config = dict(
    num_key_value_heads=4,
    head_dim=128,
    intermediate_size=4096,
    hidden_act='gelu',
    norm='layernorm',
    learning_rate=0.00083,
    lr_mult_o=1.04,
    beta2=0.98,
    warmup_steps=294,
    decay_fraction=0.533,
    decay_shape='linear',
    batch_tokens=131072,
    max_seq_len=1024,
    max_steps=6846,
    dataset='wikipedia_en',
)
MLP neurons of a small language model. Each row is named by its layer, matrix (down: output weights) and neuron, and shows model dimensions 341-468. Each number is 50 + 10 x the weight over its row's rms, rounded and kept within 0 to 99.
A block is one neuron, or neurons of one layer that tend to fire together. After each block is what it responds to, as a language model described it from the Wikipedia text at the highest values.

L2.down422:33 53 26 55 58 65 67 44 64 47 52 50 51 39 53 58 55 28 51 59 55 50 50 31 54 50 47 62 58 50 60 43 55 51 56 31 51 47 59 55 52 45 42 70 51 54 39 65 50 39 70 46 50 49 49 46 44 51 57 75 47 55 29 47 49 64 58 46 54 62 45 51 38 49 48 36 44 45 46 67 58 65 52 47 48 43 56 43 48 47 46 53 45 45 43 49 51 47 41 49 35 49 40 48 66 55 70 51 34 47 51 51 61 42 49 43 61 49 43 56 31 48 42 38 51 59 44 51
L2.down1137:63 54 45 33 52 41 50 58 64 58 52 46 58 42 69 45 67 43 68 61 41 43 43 47 41 76 52 38 48 65 49 48 61 62 59 67 54 60 69 33 45 45 64 36 50 44 43 55 50 48 75 60 40 47 50 43 50 42 58 46 50 54 44 45 61 56 48 39 42 60 48 39 55 56 40 60 56 38 34 37 52 66 38 45 36 42 14 41 38 69 27 45 24 39 49 44 40 57 50 46 47 55 24 47 53 47 45 63 58 67 50 53 58 50 37 62 56 50 45 58 38 59 45 55 59 47 59 64
L2.down1200:54 54 44 55 52 40 56 48 54 66 48 50 63 33 46 66 56 48 53 68 57 61 46 43 63 47 49 70 62 37 33 60 69 50 42 50 53 54 54 39 68 63 47 59 35 49 53 78 70 52 52 55 41 42 35 49 58 66 52 44 59 44 55 48 44 58 53 34 46 59 48 48 43 51 44 49 48 53 54 68 51 69 57 44 38 37 51 31 64 61 48 63 42 47 56 50 48 56 45 64 49 61 44 52 64 56 58 48 41 60 58 65 54 53 51 50 35 50 40 43 36 47 55 49 57 51 48 54
L2.down1201:52 45 50 61 52 42 49 51 51 58 44 41 53 53 40 42 32 56 59 54 51 49 58 50 64 54 45 68 55 39 40 52 48 46 43 31 63 60 45 38 55 48 68 46 72 53 55 63 48 41 66 56 68 45 62 42 64 55 60 32 49 60 52 49 54 49 54 43 44 56 43 48 68 58 41 63 41 56 34 54 58 56 58 63 47 39 55 40 52 68 62 64 35 54 47 75 44 71 41 51 49 41 42 33 56 49 53 56 53 48 48 57 38 60 48 71 32 39 54 37 27 65 69 48 63 66 55 41
L2.down1216:44 33 43 43 66 46 54 47 44 47 50 49 38 43 44 62 42 56 46 60 51 33 44 27 52 62 59 46 37 61 34 42 56 46 43 51 61 60 48 44 47 46 55 58 59 46 41 63 58 29 67 66 59 57 37 61 53 51 42 47 63 50 37 67 66 50 43 51 44 41 62 49 46 45 73 70 55 53 53 53 60 68 67 62 37 48 51 50 33 61 56 55 41 54 52 28 25 51 39 59 47 47 55 40 54 49 61 49 43 46 45 49 51 41 55 58 40 55 67 44 56 47 49 45 52 51 31 42
L2.down1691:50 60 42 41 57 42 48 61 41 50 49 57 50 61 53 65 51 54 52 55 48 54 50 34 38 55 52 50 49 43 61 51 46 66 44 59 64 49 44 73 43 57 52 49 59 61 40 34 67 44 43 57 33 51 53 36 44 53 59 54 51 59 46 59 58 34 51 58 36 64 54 66 45 45 61 57 50 34 63 47 53 45 47 71 53 66 54 56 48 54 29 60 52 18 49 45 24 38 52 59 42 49 53 36 52 54 43 37 62 73 50 48 55 52 48 58 53 48 46 67 41 41 39 48 54 48 39 56
L2.down1899:39 45 39 48 43 66 50 66 58 55 46 48 55 60 56 45 50 39 54 56 44 55 45 51 54 56 52 57 43 46 55 43 47 41 56 60 51 45 59 53 30 57 35 54 60 45 45 61 46 50 54 42 44 47 53 46 44 35 45 41 45 54 51 59 59 55 35 46 39 39 34 48 46 53 52 60 46 62 33 47 32 69 50 51 63 53 41 50 42 57 60 51 47 49 62 79 57 43 44 58 44 37 47 57 41 61 42 51 63 44 51 46 51 58 53 54 39 37 42 58 44 62 50 44 27 53 36 47
L2.down2685:54 59 46 30 55 45 51 55 52 52 63 63 65 35 54 60 49 35 67 58 51 60 31 29 65 54 35 52 29 32 50 51 54 57 42 69 61 55 57 42 45 64 63 40 57 55 67 79 43 44 60 62 53 48 40 43 44 34 61 38 49 53 39 48 47 44 45 56 62 61 48 52 48 65 43 57 57 52 44 52 48 78 51 63 42 34 44 37 52 63 44 43 41 30 53 55 34 50 46 60 51 57 36 44 58 64 56 59 43 46 44 62 32 58 54 59 48 39 39 56 22 57 51 50 44 43 41 57
L2.down2831:47 57 49 49 48 59 47 63 61 47 49 60 52 54 44 53 55 53 58 66 58 61 39 45 63 62 31 52 63 39 58 68 55 51 52 59 43 64 49 34 49 45 56 78 44 56 50 71 55 39 45 51 40 53 40 62 33 50 43 63 44 57 38 63 58 63 72 38 57 51 43 59 41 62 58 45 51 52 36 43 58 76 54 56 50 50 53 57 49 59 38 47 47 37 59 70 47 58 39 65 45 66 53 52 61 52 54 45 49 41 43 49 40 57 43 53 54 42 42 54 46 41 45 45 54 42 50 52
L2.down2836:56 47 28 45 60 48 69 57 42 42 48 53 41 48 42 50 49 51 56 66 50 43 41 37 38 55 46 47 45 40 45 50 64 52 34 59 50 70 48 57 56 39 50 77 45 48 62 66 46 62 73 67 31 49 47 48 46 55 54 40 64 47 48 66 65 49 61 47 52 52 38 60 50 49 62 55 41 42 41 46 49 74 62 50 33 53 40 47 54 56 41 61 51 48 51 49 29 50 48 63 50 40 49 38 64 41 34 52 64 62 49 57 60 37 44 53 40 39 36 49 28 46 52 39 52 43 62 48
L2.down3033:37 44 40 44 54 36 37 61 58 47 38 53 34 47 61 68 60 41 30 65 42 58 38 40 78 30 52 55 59 40 55 44 53 51 43 69 69 54 55 59 58 50 68 35 43 56 41 60 38 46 53 56 47 53 39 47 46 40 64 62 56 44 45 54 57 49 40 53 52 53 53 62 53 43 46 50 71 35 58 56 49 70 42 51 64 40 57 55 30 62 57 50 43 48 55 64 37 45 58 54 56 37 56 39 49 51 37 62 49 68 51 53 59 43 45 47 43 49 45 50 34 59 63 45 51 24 34 54
L2.down3340:36 62 53 47 60 30 50 55 39 57 69 58 45 31 43 67 50 54 52 44 53 45 51 41 52 63 41 50 43 27 40 45 58 61 54 34 65 36 47 60 54 62 54 41 43 47 43 65 57 37 64 57 41 42 49 50 46 43 37 43 38 48 48 65 55 27 34 49 44 46 56 48 60 50 51 70 45 59 45 76 47 64 51 58 52 28 64 62 25 47 43 43 40 31 52 39 40 43 55 62 44 52 34 50 79 57 59 42 38 53 59 51 61 41 59 41 48 77 46 53 51 52 57 50 55 79 38 39
L2.down3547:53 50 43 37 63 40 51 66 47 63 45 56 51 41 51 43 40 39 56 38 51 50 44 35 60 64 50 50 54 43 60 50 40 45 45 50 50 49 49 51 70 56 49 36 54 45 45 66 56 42 57 51 53 60 42 41 39 35 28 53 54 44 40 38 57 40 39 54 48 48 63 48 64 53 58 69 66 53 46 46 63 52 36 65 48 56 48 41 45 63 41 51 48 64 63 86 52 45 68 44 41 52 64 44 61 51 43 57 47 60 54 50 54 50 44 56 41 44 48 64 51 59 49 62 46 52 30 46
L2.down3590:51 44 28 36 44 56 52 41 54 49 59 33 42 47 57 55 50 52 64 60 38 41 37 36 38 47 50 68 38 36 30 47 57 55 43 41 64 60 55 58 55 53 51 52 52 47 45 62 54 30 60 52 40 46 39 57 78 47 72 52 52 35 48 57 47 48 64 53 42 60 48 43 51 46 62 53 42 56 54 54 46 54 55 59 53 44 63 46 44 47 49 65 47 52 40 51 32 54 57 50 55 47 53 47 37 54 72 57 68 48 50 58 48 48 54 47 50 45 50 40 39 68 45 59 41 59 57 46
L2.down3746:49 37 49 65 45 68 47 37 51 44 48 49 63 52 55 39 46 39 73 53 46 58 40 59 46 47 51 51 41 36 51 54 56 42 41 24 51 63 61 63 53 43 55 48 46 66 57 84 45 48 49 49 43 47 46 49 50 42 45 49 51 57 41 69 47 49 58 44 47 60 51 44 41 53 64 45 54 55 52 50 47 56 56 56 55 46 49 49 53 45 42 58 33 50 68 28 31 48 46 59 49 38 62 55 47 54 49 66 68 42 46 66 38 40 48 44 39 42 34 30 25 50 45 54 58 36 75 49
L2.down3975:66 62 51 38 42 56 40 61 37 59 45 42 55 51 44 30 46 62 67 54 41 45 58 69 43 53 40 56 56 39 63 43 44 45 58 45 57 56 51 33 52 69 66 50 61 47 47 49 35 56 69 56 51 33 53 50 65 46 65 28 50 36 53 48 53 55 51 41 49 48 41 50 61 42 49 49 50 55 35 42 38 52 35 51 74 60 43 53 40 67 50 61 34 67 56 40 48 40 66 43 57 48 48 50 42 64 50 48 65 56 56 55 45 56 43 66 49 35 37 55 47 58 55 56 47 76 59 61
Non-initial word-piece tokens that continue or end a split word, often names and rarer words, e.g. Fahnstr-om, o-ust-er, Aug-ust, wide-st.

L2.down727:58 47 47 52 35 42 52 53 32 50 42 62 44 61 45 59 44 58 71 55 38 66 39 39 51 32 45 66 52 60 47 38 44 54 53 52 62 54 35 49 53 64 44 60 47 61 66 69 37 63 26 62 53 74 41 54 51 53 49 44 53 43 47 39 60 44 57 58 50 54 53 47 60 63 55 55 45 50 51 56 22 44 48 68 61 51 62 51 43 56 37 63 54 56 50 41 43 40 48 52 43 58 61 66 39 49 57 42 40 42 61 45 50 45 56 45 49 51 52 47 52 46 42 50 57 65 40 41
L2.down813:44 54 59 51 48 40 63 44 45 57 55 54 45 54 43 36 43 56 54 51 55 43 30 71 62 38 44 49 55 43 39 44 47 35 59 61 53 54 43 48 54 60 52 55 59 55 31 68 40 60 32 48 64 50 46 57 62 44 53 60 50 46 37 51 44 54 40 52 65 45 59 64 62 52 60 50 53 52 31 60 36 58 58 49 41 57 52 58 48 42 51 42 53 41 37 70 65 55 35 42 51 46 42 28 58 30 47 51 51 51 53 49 44 48 48 58 56 59 50 69 53 60 44 45 53 42 65 49
L2.down909:37 47 63 56 44 25 51 57 66 53 60 51 64 38 33 34 49 45 53 53 50 58 61 57 38 60 70 50 44 45 51 66 45 52 46 54 40 42 49 44 48 54 37 52 70 47 39 70 62 54 43 17 41 47 52 42 45 41 66 63 39 68 49 44 51 55 40 53 49 54 67 57 46 59 52 66 48 53 58 66 40 54 41 55 55 52 38 64 51 51 49 33 55 49 47 54 57 59 38 43 44 42 65 53 52 30 48 61 50 48 29 58 45 61 41 49 39 35 47 56 48 57 36 44 51 57 69 48
L2.down1093:58 29 49 44 56 58 56 55 43 46 30 68 32 55 48 52 49 63 34 54 51 45 47 42 48 41 29 59 47 29 43 43 70 41 43 63 65 57 29 58 49 39 56 37 43 50 63 61 54 48 47 57 53 49 46 58 69 58 43 63 61 48 38 51 35 65 49 48 48 47 46 40 46 42 57 52 43 52 60 43 51 56 49 56 56 38 52 33 34 49 28 60 59 52 32 63 41 51 56 47 55 37 56 50 44 49 56 47 50 57 51 38 56 49 42 58 58 47 48 52 40 49 49 53 63 42 86 53
L2.down1121:50 45 49 41 61 65 59 48 54 65 45 45 54 58 48 34 59 47 51 58 49 33 42 51 47 53 46 37 56 51 62 58 34 63 60 45 56 37 46 43 49 65 48 49 44 59 31 53 44 48 58 26 41 57 41 50 61 53 47 37 40 35 58 30 73 51 44 30 53 58 58 63 46 53 49 56 66 56 56 59 66 49 49 44 59 59 38 56 69 65 47 42 55 53 56 54 63 44 43 40 58 29 45 57 48 47 38 60 58 33 54 52 50 50 57 56 51 58 57 59 52 65 46 39 39 46 54 53
L2.down1641:56 42 41 53 50 63 38 57 38 40 57 61 59 68 49 48 44 56 57 56 38 55 67 41 42 50 41 43 54 51 42 44 50 39 54 33 54 40 62 57 54 53 43 46 46 35 51 69 56 54 43 44 49 65 45 49 49 69 49 56 42 39 63 47 50 54 46 41 40 51 60 47 39 56 45 53 52 33 46 52 40 55 57 42 58 76 46 52 59 59 33 60 52 51 60 47 54 62 40 46 50 27 47 56 62 50 60 63 42 24 32 66 51 39 48 59 45 52 33 48 51 61 74 44 33 59 54 55
L2.down1801:46 58 62 53 50 62 42 55 58 62 39 45 52 56 31 44 44 59 47 62 58 54 58 60 50 49 46 49 45 51 39 53 40 48 43 50 54 56 63 53 43 62 47 50 43 47 51 39 37 28 43 38 66 65 58 44 43 39 61 60 39 47 62 47 54 54 56 33 49 41 77 54 27 61 44 48 49 57 40 61 46 50 48 66 70 49 42 53 54 65 52 51 56 40 43 48 57 58 20 32 52 47 45 55 60 46 50 65 47 48 43 58 45 53 68 63 60 49 38 51 41 41 47 35 41 58 35 57
L2.down1946:57 43 71 39 54 62 64 54 49 48 53 66 46 57 49 54 47 50 34 52 46 51 49 56 64 47 23 55 32 42 46 53 59 35 56 58 28 33 40 46 54 45 57 24 43 62 52 42 59 52 64 56 67 57 60 59 55 57 56 69 45 40 53 45 45 61 55 50 53 39 57 50 53 46 36 58 56 47 53 32 37 54 41 51 40 45 54 51 41 46 43 45 48 44 41 39 62 46 61 75 53 57 57 51 33 55 45 61 41 38 36 40 33 70 38 49 43 45 42 43 46 43 58 32 48 44 74 56
L2.down1989:69 56 65 49 57 58 38 55 56 51 56 61 45 54 52 54 51 52 42 48 52 42 53 46 45 52 58 57 45 47 57 30 49 49 44 65 40 51 51 76 54 45 37 43 31 35 57 65 48 50 39 44 50 28 54 39 63 45 56 54 53 66 46 51 44 47 37 58 51 62 59 61 55 65 40 53 18 50 51 38 46 53 42 51 69 37 46 43 41 54 39 59 66 49 65 57 50 44 45 40 41 46 44 35 62 51 55 41 35 47 49 49 53 62 51 53 58 35 39 40 58 50 52 43 43 49 64 40
L2.down2018:57 49 53 56 22 73 63 47 42 36 29 54 56 65 47 51 63 57 47 54 46 55 51 67 58 54 38 55 38 46 53 39 49 59 40 48 48 51 53 29 34 36 64 59 41 45 56 64 51 42 40 60 44 50 49 65 50 58 30 66 48 52 57 52 50 51 51 62 58 29 57 45 46 48 41 34 34 57 58 50 45 37 63 30 45 53 52 31 47 41 55 65 70 48 62 47 51 37 51 46 55 41 49 53 36 57 54 46 56 52 46 36 57 65 61 46 64 35 46 58 31 47 52 62 43 45 45 43
L2.down2137:70 41 63 49 40 49 27 40 49 53 57 45 61 49 42 41 30 46 57 64 60 45 45 71 60 49 46 36 57 39 38 69 41 45 64 39 41 20 61 55 43 54 50 53 46 52 39 55 43 49 76 50 58 50 39 36 41 40 53 38 52 44 60 49 43 32 22 39 55 44 78 49 61 60 53 47 43 41 48 52 58 67 49 62 53 60 39 56 60 61 52 49 50 56 41 46 73 62 47 44 57 53 36 55 52 53 58 39 54 48 33 60 50 44 47 43 65 61 60 58 57 46 40 60 40 52 55 53
L2.down2498:67 59 43 47 33 60 46 47 52 45 31 64 46 55 62 51 44 44 45 53 44 57 58 37 53 49 33 60 46 44 57 59 54 36 40 73 41 66 51 48 54 58 37 56 41 54 59 83 44 52 32 59 46 51 46 41 66 39 46 60 44 60 60 53 50 57 44 38 39 31 54 48 52 42 54 47 36 52 54 44 54 55 43 61 56 60 69 50 40 43 44 54 57 57 43 55 55 57 34 61 46 42 60 56 49 54 52 49 40 66 51 27 56 37 59 30 60 38 60 40 50 34 54 46 32 52 48 39
L2.down2865:50 45 52 45 46 60 54 58 42 67 46 62 50 48 54 39 51 56 73 55 60 45 45 59 64 43 53 50 57 54 53 58 47 55 49 40 47 57 57 39 53 58 51 59 44 44 48 63 60 40 48 37 56 38 66 41 57 55 49 41 39 52 52 24 49 46 42 40 39 32 57 47 58 68 37 49 62 47 23 67 57 55 41 45 74 43 41 32 65 59 46 50 53 43 54 48 66 50 43 46 58 48 56 46 36 58 51 56 65 34 45 37 55 59 51 59 54 65 46 61 54 69 55 40 51 46 37 55
L2.down2949:52 54 63 53 52 71 50 54 45 43 45 44 29 53 60 49 47 60 44 32 43 49 60 65 66 54 42 51 57 57 61 47 73 41 36 53 53 50 56 61 52 46 48 48 45 51 54 62 58 50 49 46 71 43 52 49 67 56 52 44 55 59 49 59 39 65 50 40 55 46 55 63 63 67 64 67 42 53 52 52 61 57 41 48 60 47 57 53 65 38 51 47 55 52 51 56 77 68 49 27 37 58 34 63 73 49 41 41 48 42 54 54 54 53 52 54 57 50 34 43 45 58 57 57 49 26 63 52
L2.down3318:60 52 38 30 59 48 54 56 42 57 39 51 39 58 56 68 58 56 37 52 57 47 51 45 52 36 48 58 40 30 53 41 70 71 45 44 71 66 35 55 48 48 63 34 61 39 64 50 60 40 47 60 42 45 45 51 41 62 34 69 70 46 42 53 48 67 47 64 49 56 37 50 59 65 51 56 37 56 52 42 45 61 61 46 63 34 53 35 39 48 26 59 64 55 53 79 44 37 68 70 52 38 51 34 35 56 55 58 40 49 51 51 47 52 51 41 52 37 64 38 61 42 46 62 49 48 68 40
L2.down3979:51 43 57 63 38 51 48 52 42 58 52 63 51 68 63 41 52 45 55 64 52 53 51 35 51 45 41 60 46 44 45 31 50 42 56 55 48 54 42 55 37 72 49 38 45 60 59 50 40 35 31 63 38 54 41 50 60 48 52 56 58 41 55 55 54 43 52 47 53 60 46 37 57 44 43 68 34 77 68 28 26 50 34 49 66 60 49 40 37 52 37 50 55 57 55 52 41 50 55 61 64 57 33 65 40 52 40 43 46 57 44 43 48 67 61 24 64 45 59 35 57 58 47 48 45 55 64 51
Short internal syllable pieces inside longer words split into several tokens, such as pos-si-bly, sat-elli-tes, dimen-si-ons, ab-ili-ties.

L6.down1329:61 58 47 50 49 47 29 47 55 49 55 60 33 36 68 49 43 61 56 56 36 32 68 58 49 47 56 55 43 46 45 52 62 52 55 73 57 74 44 69 49 50 42 55 63 46 61 66 43 40 38 53 59 30 44 54 41 46 46 73 49 50 72 63 32 33 54 70 51 62 33 48 53 45 55 53 45 48 47 44 29 50 45 42 51 38 44 61 39 41 55 54 45 50 60 53 31 50 51 44 47 57 59 45 47 50 67 53 39 62 71 49 65 52 60 76 67 42 60 50 45 68 33 49 52 50 52 45
L6.down1810:54 36 40 43 47 66 27 61 61 56 42 37 42 44 55 44 50 52 56 66 48 52 60 47 76 44 38 47 45 72 56 54 70 52 52 53 48 44 58 44 25 42 70 63 60 51 38 29 48 48 34 39 29 30 36 43 42 45 62 54 48 42 46 53 43 46 71 52 58 64 64 63 51 62 53 60 75 47 43 46 54 50 50 32 59 70 47 43 57 64 53 62 52 44 34 47 48 55 38 53 42 48 45 45 48 61 70 35 51 43 27 54 62 55 48 66 35 48 59 50 44 51 32 54 39 57 60 51
L6.down2598:51 44 41 59 40 65 43 33 45 38 40 54 61 43 36 74 65 44 45 51 50 39 47 51 46 53 40 77 36 43 61 64 56 48 47 50 55 56 41 64 56 57 48 43 50 46 49 61 32 66 51 54 49 56 35 50 37 46 66 55 53 45 42 49 51 53 52 66 56 57 25 44 49 36 57 58 31 33 46 37 59 35 35 61 33 31 64 41 48 57 43 58 62 55 39 46 48 40 59 50 41 57 46 58 48 52 59 59 44 49 46 43 43 33 50 52 71 53 56 42 45 57 63 42 52 44 41 41
L6.down3465:47 52 52 60 53 46 52 59 47 54 63 50 46 52 55 58 41 41 53 52 26 57 49 45 56 45 67 57 48 31 58 55 63 55 58 65 45 65 53 54 55 57 50 40 43 47 46 63 42 56 59 72 69 53 47 50 29 54 41 45 57 41 53 51 53 52 45 49 46 72 54 49 31 49 47 52 47 62 59 29 51 48 33 48 45 35 58 46 44 35 54 49 51 56 40 47 26 47 58 38 55 53 41 63 43 53 67 54 56 35 35 43 57 48 50 59 49 59 36 36 52 62 48 52 46 56 54 38
Short interior word pieces like "ti" in varia-ti-on, interpreta-ti-on, retrospec-ti-ve, and "=" signs closing section headings like ==Cast==.

L7.down375:61 54 47 55 65 57 50 53 55 45 39 62 46 66 34 38 61 55 60 56 57 58 45 43 46 48 30 49 49 48 37 43 62 54 53 49 64 67 49 44 59 50 46 57 69 35 56 45 71 49 45 57 52 54 51 55 63 40 35 56 50 52 49 32 55 58 58 53 62 39 42 56 57 60 50 48 42 57 33 58 55 23 44 33 58 43 56 46 46 40 48 77 68 60 53 30 52 64 50 56 54 55 53 54 53 54 37 54 44 39 46 35 54 51 41 63 43 58 45 42 46 41 51 52 40 58 45 50
Short interior word-piece fragments inside long Latinate words split into several tokens, e.g. computati-ona-lly, elect-ora-l, Faci-lit-y.

L6.down13:51 53 43 47 40 49 48 46 33 79 45 56 53 57 51 37 52 50 54 50 83 55 54 54 36 59 57 60 41 43 58 46 52 51 56 57 32 48 33 35 37 54 41 62 52 65 42 65 70 56 56 35 53 37 40 29 56 59 43 42 53 37 50 52 54 44 56 43 52 60 70 49 50 74 45 42 50 69 46 76 51 55 44 56 55 62 38 63 52 68 46 58 61 52 63 50 49 54 56 54 58 48 43 45 58 52 59 56 52 46 62 47 53 30 33 49 49 58 37 49 41 49 50 39 42 33 38 32
L6.down1644:47 70 44 48 63 46 54 39 51 43 63 47 53 45 50 67 62 56 54 58 60 48 58 41 56 53 39 47 38 52 55 38 49 48 58 49 64 45 53 65 61 63 63 42 43 36 50 60 52 55 37 63 44 53 31 52 64 56 58 75 56 51 60 58 51 40 52 26 55 46 56 49 41 61 48 65 40 37 60 49 46 46 40 54 43 47 53 45 55 36 62 53 56 48 44 42 48 55 68 57 52 51 51 53 53 44 42 49 53 54 59 37 43 46 58 44 41 56 50 44 49 43 59 50 46 37 55 32
L6.down2696:58 54 60 53 47 42 34 33 51 60 54 56 50 46 50 66 45 57 33 32 51 60 50 42 45 44 61 39 37 48 72 57 45 23 59 38 51 47 33 58 65 61 46 60 46 34 74 63 56 51 46 35 37 49 53 38 54 51 45 63 51 66 32 69 37 35 64 63 41 58 55 58 52 50 35 68 38 33 47 62 38 45 45 55 42 50 61 50 52 34 71 54 50 46 59 49 39 46 42 53 53 62 51 53 45 50 47 27 43 61 59 35 37 32 70 54 53 30 71 38 58 56 46 57 45 48 34 57
L6.down3604:54 45 53 48 45 52 52 39 54 29 49 53 64 58 47 49 47 49 40 57 43 49 60 42 43 39 47 57 44 39 55 51 48 43 31 68 46 61 42 58 39 53 34 42 55 39 61 66 43 60 35 61 76 35 78 61 67 45 50 54 33 41 49 43 43 44 43 67 38 49 50 51 35 64 28 67 37 60 67 54 32 46 49 47 33 32 51 38 46 54 48 50 54 59 61 43 46 43 42 47 34 54 39 49 62 40 59 53 43 49 58 38 55 48 50 52 59 44 55 42 38 56 40 39 45 43 54 50
Short middle pieces of words split into several tokens, often names or rare words, e.g. Kn-ess-et, bl-ess-ing, Wre-x-ham, Fo-gn-ini.